python train.py --n_layer=19 --n_head=5 --norm="layernorm" --init_std_o=0.0395 --dataset="wikipedia_en"
MLP neurons of a small language model. Each row is named by its layer, matrix (down: output weights) and neuron, and shows model dimensions 0-95. Each number is 128 + 32 x the weight over its row's rms, rounded and kept within 0 to 255. Numbers have three digits each.
After each neuron's rows, "fires before" lists the tokens most often just after its 100 highest values on Wikipedia text that the model never trained on.

L9.down254:131102125130107137123101156124134121111118131097087174096102199161171086163119106090145086091111128125159078144113103086195215139147197149156107128117165152071142144124094098167107116085096156139134079070124166149150125163117153139125143095145114155124113061141158140101090114140074083089
fires before: " |", ".", "}"

L2.down75:114122151142157127124149067104124130140145104086000079128088107132151170152055183174109145178141165092131144119157102117161154193199104180135120129161121064093163161183155131078116164137130142071073131097148099101139088192109153117154157116138137159105182123119117094107120169200113087200
fires before: "ub", "a", "ass", "os", "du", "im"

L13.down187:111112153154117128063112137138090118096143152112139128150093118143107033100057047112127127126155110135115188080107220140071147154121164105077174069149135081135127139129140124121142127105207117097171159153132135140176169100233133121148153111161137158048154128128083103127113110137133158154
fires before: "mer", "at", "ther", "v", "m", "p"

L2.down38:167134149115158097155131128143105128089137105087082087114186130143139098142119098114081136153133129112138118122112119118144179159109127113148108084162133065112076176152198221097121154097166072158149180134138116134117101128115075175089073123122157100068094129200090144117134110140176146134
fires before: "ain", "un", "it", "ission", "and", "ov"

L15.down96:148135127135160134117184112109078147167090119131103178161151102148096131155086148141135145156127081068106129158150126156242122091083110127150134143132109128122191055151116138137073127121102153122125088114134157129082187142127127096106114050126080114167087093165048147159088102145115121114
fires before: "A", "B", "L", "S", "M", "C"

L15.down273:173130161116129149173167174126098112126130169106139095108122169101099081154159141099097153145159086130107163080112118158162160137105152124137147116246092121143140208142117087215155101128120074157120179085125065140104158188147124101111142183155119170130068112136133128144092112084139144112
fires before: "al", "als", "th", "es", "il"

L16.down60:164073150130172103112133120104079069115155164101193134151147103136084142069109117135093103101129175138110196153111152138072108153126096092104101125058149192167178064076199121130136145147204143121103092097119097151176149119089187108117091133133146094102187140066180148081149161165161089151
fires before: "ia", "y", "i", "a", "ary", "ar"

L9.down123:168118137101141162126144145149080150157104175183134108083092115088094168122116161112142145072089127093088098198150148111137151053133091125079170086112163099103107146170113103136160095138133178146106088149118152140134170166133120104157113132183108130152091097048055167119134121133162165132
fires before: " |", "al", "C"